{"num_hidden_layers": 13, "hidden_size": 448, "num_attention_heads": 7, "num_key_value_heads": 7, "head_dim": 64, "intermediate_size": 1536, "vocab_size": 8558, "hidden_act": "tanh_gelu", "norm": "layernorm", "norm_place": "pre", "norm_eps": 1e-05, "positions": "rope", "rope_theta": 3070.0, "rope_fraction": 1.0, "qk_norm": false, "attn_scale": 0.125, "bias": "all", "tie_word_embeddings": true, "parallel_block": false, "init": "normal", "init_std_qkv": 0.0178, "init_std_o": 0.00349, "init_std_up": 0.0178, "init_std_down": 0.00349, "optimizer": "adamw", "learning_rate": 0.000656, "lr_mult_o": 1.41, "beta1": 0.95, "beta2": 0.95, "lr_head": 0.0043, "max_grad_norm": 1.0, "warmup_steps": 251, "schedule": "wsd", "decay_fraction": 0.859, "decay_shape": "cos", "final_lr_fraction": 0.1, "batch_tokens": [32768, 65536, 98304], "max_seq_len": 1024, "doc_mask": false, "train_tokens": 355100000, "max_steps": 5455, "dataset": "wikipedia_en"}
MLP neurons of a small language model. Each row is named by its layer, matrix (up: input weights) and neuron, and shows model dimensions 149-276. Each number is 500 + 50 x the weight over its row's rms, rounded and kept within 0 to 999. Numbers have three digits each.
After each neuron's rows is what it responds to, as a language model described it from the Wikipedia text at the highest values.

L3.up931:489484538517510545417511576553482517366481471515513570501567412507505512415531433516491548543460442525461461515437613534517512564483605503584593470627443373441503478536556496483455513451560534493524529418428551473493535556413433451540535451450403503513495471476443517494524545427503473448520499403383557516504519559468399513477495361490519561606541427480465500503423551509508493608495
Description: Title and name fragments. Word pieces or short words inside capitalized titles and names, e.g. Only in song titles, Ann in names, ad after D (Daddy, Dadikh).

L3.up156:478467418540568412497489592472647570512531491515500533554458372517495515501552422503565475525494485494452521473423514478444485438401503386492494463476483447465442534464474487436496403597505482461555477541479512556549530475594544467518450510534523532579474496450548449458465483451504626532560443462561538527456480489490503587452559395484559505600489500504551549442476478510480485526564
Description: Clause-initial subject pronouns. Subject pronouns (he, it, they, she, There) opening a clause after a period or comma, before was/is; also en dashes in year ranges and opening word-pieces like b, cle.

L9.up1463:632439522432505515436439567436500495521479505541509505481491516450495457452600526510524439545546439480494479544494523411465537539492526413388496507485537475490489499467476557455511543464535504476611527581628510481566527514402574475495432536542401511488428475471547510519410470561543537467366587502514480414508467508524485473425631579486536482549463543541452535518434531398469493521488
Description: Start of predicate description. First word of a description right after a subject and is/was, comma or title heading: a, an, first, American, highly, very.

L10.up1232:626469427523471538529480504471474439493590470542607520485503555526492487486573549521460445493480575541449542465499527375469553488446460427430500381593465443626544516456494488527474536487506456501476559503508441496458474503487469425502464480549433457473450593533478525493547564534571516482468521460507470482574491516545457510446577447458515404538544505648512388580584448510433477483532
Description: Names in lists and tables. Fires on word pieces inside personal names (Sic-il-iano, Ferr-as, Pat-ric), nationality adjectives in eponym lists, and year digit pieces (199, 200); weakly defined.

L9.up1348:449506488560457456480496489516466471472505431517474550481501399526559433508542437561508538482467458462432513435427493547432474442505456404439538488607486490490419516514502497440519549544402477382554552424459588454480592537565475454402463539511455476460445560524518581563459500479506542479544406520465483514479547595473469528424454474571540497490436500423515526522437543442515508501471
Description: Mid-name function words. Function words (the, and, of, to) or opening name pieces inside multi-word titles, proper names and lists, e.g. "The Big State and the Servile Mind".

L10.up696:496479517492517532550531537574537550469528502526516472533565439493593490512446459459485465477445551483484595530474512503535468473471543484484571504618456381518476367390613445526503513566486512515509498553388547574526393478503489518419433539607456549569497452421456606501534490544507566487331480519533476521489528493526406479427438442490511455493423436445543570386583474546515548429523
Description: Name-completing final pieces. The last word piece or digit that completes a multi-token proper name or model code, e.g. ZAZ-965, SaberCats, Matadors, GT300.

L3.up670:434492484503540565498440555524548543492505536444487474486542488514608480516405424566395475410490437422513484493437514578533446497421518582499577485557460433403444456488447494495616469557517488490478520466485546534483527521505424483428494602523382551533442440539432470453528469564556617485486423498411502465565539556518537465477487450472537424566460488501498617504510508478498475433550
Description: Word-final piece of names. Final subword pieces completing proper names and titles, often in tables and credits, such as Parent-s, H-anna, Sturd-za, Nirv-ana.

L10.up1059:466484511441511490480522518398481501504463442533503514504497447472498519530441462471534486499555454486432564433498595539449466461477503481525535391551534501565509527504543519539479513462593536467564444537401515541502521535557509560463503591494532533494527471417572536463413474509431558492494426466494539577557554527585432611466485442552400571482538489479514473608504534430508411540490
Description: Words inside creative titles. Words partway into the names of books, films, songs and shows, often a number, colour, the or possessive 's (Four, Two, Blue, Stalin's).

L10.up157:521497557580480491516417460462472580508475447493489460567605458482501485615534483555458499503529528403477494481488511484438434497470468574505469498411531522533374469499550486519501556563524459498530500552433524526510482507430445551509455451553473467630401452598402477534537561496563554547482624513613493607539552471434531430539441529521433467580556465495558502535469421590481457472408
Description: Repeated subject-name endings. Final word-pieces of surnames or acronyms already mentioned earlier, recurring as sentence subject, e.g. Sakag-uchi, Krasilov-sky, J-OC; weaker on the, he, and empty table cells.

L3.up186:410473475472531594507538484432524527503398477447544532548523579458508452507451612514559521445530454456532506517579470488486433515493508527496525521453519506531606453442591523419530482548520477511504610548542553487508522555451419497439514511488504532448446516556502501576434501490544469514464513511448512418425506523461518426437507546434562507572443526550603544457611407523512507515458
Description: Mid-word subword fragments. Short word-internal pieces such as c, al, ab, r, ol inside split words and names, e.g. vac-c-ination, A-c-ademic, Is-ab-el, liber-al.

L10.up452:510570459546544470475561556551542580483590532491479523570502528473538457433510508420523497496553570558500647455520484512480546515449495405503567414482487600437457495517477519507531575491568510495474486474434428530538546489493507483509453467550459540514546508492488427516448476521492512513516437443521490538591466644512428594522475477421493444481529586569536459549532621518438514538475
Description: Table row-start cells. Empty cell or space at the start of a table row, just before a rank number like 3 or 4 in sports and music tables; sometimes word-piece continuations.

L9.up746:496517490422521495458525548477467593517554501613455522504508459498541521433504458465595543494463509406518560507542518562492467451476516444435510459626436424513537526491610527473584588516489554438555485479480462609564530580557514476518532565530407472511492525415535520603456518452461555489541495474504539501633540557479448549481454531528511549540460488479433490485479526472544462528555
Description: Inside creative work titles. Word pieces in the middle of titles of songs, books, films and episodes, such as to in I Only Know How to Cry and inding in A Finding Adventure.

L3.up1322:490418494493522574529417508521514453545411528540486498505533522467581531382467473444427481502525540399490463459596509533490413484411527534491528439532548470485525371482504473471553632507596464473548498458455535468444506435488488565450499500436448559487385496534501471496462512541552640512512409436474480487549481423466474436515529539426535545599502560431460547478508488494522429515508
Description: Foreign-name word pieces. Mid- or end-of-word pieces, often a vowel like a, i, ar or ari, inside non-English proper names and titles (Ush-a, Qarab-a-ğ, Murak-ami, Qat-ari), especially in tables and credit lists.

L9.up1336:531475402456552477431570545546457523538424465609489498578509469446498499510521518461567572553499467515496451486413541514491490574530458448485508486541445473463549362514446496462461500465463464481481489481456468489526584461529489444408388487536409550465544568530483450509491452549465505423434427510469469490519520480522484531551587474475421599467548420634413446499435513463521531478464
Description: Word-start fragments before suffixes. Opening piece of a multi-token word, mid-sentence, that a suffix or second element completes, e.g. accompan(ied), spe(ak), digital(ly), coal(ition).

L9.up257:533498478542469479528505530613486554453545453534520533449501476442529402508544527568446448532377613490472543513540455489445473465390518501421597461577477427547420454361463410447520491455466435547584494578475585411491503477454513445527458568551518508489461557408462605540507443498585581526442523436499495509524520484492548509462477543466420514527526439480519520490510457502467524550512
Description: Inside acronyms and codes. Non-initial letters or digits inside acronyms, abbreviations and model codes, e.g. RCA, FIS, NEA, C1, B-47, often inside parentheses.

L9.up390:483493491532485432474540441408524556427476406565466480440514498433568522576486478515423478455531489574507536543540390431505510445515546535505467464435494520557611502492450490477480436480511476564531508527488419497488575580500461553459465523509617491533519496601534475632407518531444518576441418473476575525594511521521495591503479549516521533572523537527472509379475529519499491547428
Description: Mid-word fragments; area units. Word-internal pieces right after a short word start, such as pe-as-ants, che-es-es, black-m-ailing, and units of area or length after a number (m², square foot, area).

L10.up679:480490517471567521459475527450611503442456499537525505513515537450536521548475571516500411452447527486471461530530491428387526388470585582514456488439564472436481481506515497333452588525534534572562447589546484508546537437418414565541477422525423543553475473547418569596500439463515528481428515409501462424565589447479425528395444541441533443603537530493483546485500521398467490453471
Description: Proper-name completions. Final word pieces that complete proper names of people and places, often in tables and lists, plus following 's, a or commas, such as Chișin-ă-u, Takaom-i, Emma's.

L3.up207:461355495436568518480581527479543442479473534508529460600490499476523502475475560580441433494463495445534484451577514480484506489387567521463442469529614469481482528462606471401485572486564513449460535555512486485421512479530393575453491642581467537559375499631479487511521533544580525512417435574493506530533558506517544493469491574425507458585526470531543504496459454504592468504590
Description: Final vowel of foreign names. Final vowel piece (i, o, a) ending split non-English names and places, e.g. Mani, Paramaribo, Shimoga, Rossi.

L3.up1205:520473428505549523419464457382521454542506436578595449522451497498501514451474487547374498477400480543517520443493459425485504492492468475439448529490430500511555457477546508423507481466507491515491595487519451470542507573506444435421471539540482482494523494508522413505511512421451490481537482531442476471550581585519461567440488477466555415604505470547569553552607507523498508639493
Description: Mid-word name fragments. Word-internal subword pieces, mostly inside given names or proper nouns (Pat-ric-ia, Constant-ine, Nor-bert, Af-ric-an), occasionally inside ordinary words (consp-ic-uous).

L10.up681:477422541463529502485410480437505515552512548515469486579482522545465493617519555499313488537563495427480514500463498467476373534394464584463567472545471521492512501395518556515548487369598402556555508535482425475492526523526481545524503569535578498529450443463499495514439511501493538476496485566526430517609572421435556573477480459454511474550517434503511553457457470508583511519525
Description: Word-initial letter fragments. Fires on a lone first letter or short opening piece of a word broken into subword tokens, mostly in song, album and film titles, e.g. L(overs), H(ave), W(idowmaker).

L10.up1487:464434419534543487495519515535471565536434540506515469581509458489558529522482394435560554493506529496469497487514522554513415576462466534503539391519509576451538498465540567556557474480469447414521452396479541523585445520454387498475516496418400541506464563529501384599363493519451510539551482470424530505461573513486525415539502528507437588545447514518527509469548513555551539506476
Description: Sports results table cells. Cells and separators in sports and competition results tables, such as the colon in race times (1:17:35), pipes and spaces before scores, plus scattered mid-word pieces (kn-ives, R-ush, Dou-bles).

L3.up469:551468536472515497444542453457486588433461554520514477522503419443426498514504523459432534416467507508473531483461431516438502558470463563495434393532557542539566552490519530576543498479575526651502560525503440486524526549464578618485478499514459520501592584408481441466464507539416514497517426520520495518507500563505476610561527461549453639465515501451429404424539568495504438507388
Description: Music recording verbs. Words like recorded, released and hit in music articles and song tables, plus scattered mid-word pieces such as Ch-op-ra and Di-ep-pe.

L9.up1136:551574531370485522473574517522482460393485533442488530474557397498533489587435548490454494519531547517487464523499483515526505667486485420515534479482514512551474500521522573531471527448530448534575465479440474512535532528525474455497542539442497555534559483486523486454521519471362479495457401571448497596496557552562429539426473504492534572405550493483554543594574587516536573488520
Description: List continuation points. Commas, "and", semicolons between coordinated modifiers or list items (darkened, smoke-filled), plus nouns after his/her (his chest, his research, his duty).

L3.up1290:528515524457601511484405563489509575575420510519475483638567448455453447451466453576454448461519431390515517403521559514487446561434498598555513461497508494532571525390544542500514411514595363534546498484561589528575487489477432470483507593467527505486352539419436438552444452485478521503456523508458504464499633528455376496396522463536419507542474482494567475413516528470478419644531
Description: Mid-word pieces, number separators. Word-internal fragments inside longer words, especially ph in telephone, Memphis, macrophages, plus colons and dashes between digits, as in 8:30 and 2019-06-30.

L9.up3:474492542474616524474495503455521442578442446568436433496582532515551560476541508471428611467585584448506499485534550550510444522455537534578556484581539541493496520462534490537477560416562439462558567391500488455535563607397503599467439583565488506481433430562390454534357511445537501515544383491514426445568568452434462485574506505451556500472458454533506482437602520522443531518521
Description: Split word-initial letters. First-letter or short first-piece tokens of a word split into fragments, often W, M, w, usually after headings, line breaks, quotes or parentheses (W|omen's, M|any, w|hen).

L10.up18:364543534399511522509468512398459581523543453557498500508550436449520524498460461482587473493492488500510496429559533478526540509507582410450548502571486432527507480475671537560564526512509494491587507494480527495504492577496493541527530548588434449494420533483578569530461541496419555509548445515482451521631579525526465500499493539555506539477436475489443530460464570445539554578542
Description: Inside title-case names. Word or word-piece in the middle of a capitalized title or institution name, e.g. song, album, book or film titles and institutes ("I Only Know", "for Advanced Studies", "A Man for All Seasons").

L9.up1046:452512515464478538504555441480537514414464485553478431526511472546581524512481522509512522372399498416520573404557501550487508567489556467579512535565461411549543553472511447446537521545497516546533522425419480530526501478508558641430479610546496536563524435469587490526502497426503515537448282544553468461466470496534496500504497516429489587466459485433438492474529600393544499540502
Description: Proper-name word pieces. Word pieces inside or completing proper names of people, places and weekdays, such as Ray(onier), Naid-a, Qurs-ay, Frid-ay, Ritch-ie.

L10.up1489:393548425474527505463576533468463594503480550489489547503453462474529497569493507458488611472510483513368509448490536576524527489519460414457520545567406508544488443499515598579439546512509444524582505477446518535557525509492627537531443481522412508492519465437504484459476463538443433569449433514509561486519503484460518575541517536467424528464563615497377382510480555454489410490495
Description: Word-initial compound pieces. Fires on the first piece of a word or compound that a suffix or second part will extend, such as peak(ed), high(lights), over(turn), cover(ing), far(ce), and "It" before 's.

L10.up1190:439476520367442512434613472403483511518514478498550422488569571462453416510484489546516521517575473421577494555545442568484520499476520520458480399519513585529585492416523519514550472519476496486499555498567573540489533562567523457413398565542559472493467523585530464460408480558612465547567472518579537498588517529464390502492581504500599446554429478404529470466556514455456526546521
Description: Mid-word subword fragments. Interior word-piece fragments inside longer words, often before suffixes like -ion or -ical, e.g. Profess(ionals), pe-as-ant, Bi-ograph-ical, con-greg-ations.

L9.up557:410524602432570517470520476468458533483476470538500426544537529489489516495518449517458626447443527484553507513569469587528499505428558481484568489508560445443551507488536399526510499575531537598578582439497423502530507484445417527496491555482432492525524517477538453486490520480640637449517480564576521431548502494518472464452480525392453526531480504563500631543496546389559453518486
Description: Surname-ending subword tokens. Final word pieces of a person's surname that complete the name as sentence subject, such as Griff-in, Eman-uel, Pres-ley; also subject "he", "would".

L9.up174:500534455470514477519521531479538524500486482478525418569503545488504493587435522397454530463419531476524472507392512447450426423492450512446458490494505425478618528415601489474531520520536513558467489540490518528489475459478513582445475487489535533594381492457553487490428470482544546471459483459530477554623498504536569452484602477458427500525482513600522585523560589540523568494542
Description: Mid-word pieces of rare names. Non-initial word pieces inside long, uncommon, often foreign proper names or terms, such as Palemb|ang, Calc|as|ieu, Magom|ed|ov, often in tables and lists.

L10.up461:554451490430566500519444542462533524481559548631457601612429380437518442459445399561474453401520501453469484392553549518589391508398538511507580447572498496490542407439490450475510490503467447632459452512477523448530453486485479493435498562456398480498549577555494547513505542480521493526455540412497495530500502545432481460523517447426418552459472483471445574442560484495497554572532
Description: Mid-name word pieces. Interior fragments of multi-piece proper nouns, mostly given names, also places and foreign words, e.g. Push-pa, Pet-ra, And-rea, Gab-ala.

L9.up159:469443467548507470459594527491468545502443619505459441585502457521527536528492521530542459509459582504438492543433528542433467581497548524508518487535535551585550454484444613540586529496533433386443483511630544482575514438441566517467444444460426472443485558573449437580469497438531476554524452537394524509525526471473469471435539477493467504618504504441527515501551524433514543472475
Description: Numeric compounds and table cells. Tokens right after a number or ordinal, such as the noun in four-group, two-game, first place or second-round, and pipe separators after numbers in stats tables; weaker hits are scattered word pieces.

L3.up242:522499468458476493465488551517494526526403540479524511489501422466498526482396479451504505494488455549493500499447521531440539547519507476492510482574467419377475473471518503494509540437563499600564461599457562560577512424541555466519449514465432578534534523427532530533569439505479519548366547547548536485437541569593498542484426416537502539440496517405559448471421546486458456487456
Description: Large-number magnitude tokens. Number magnitude pieces such as 000 after a comma and million after a number (27,000 copies, 3.1 million views), plus weaker quantity or prefix words like over, pre, much, %.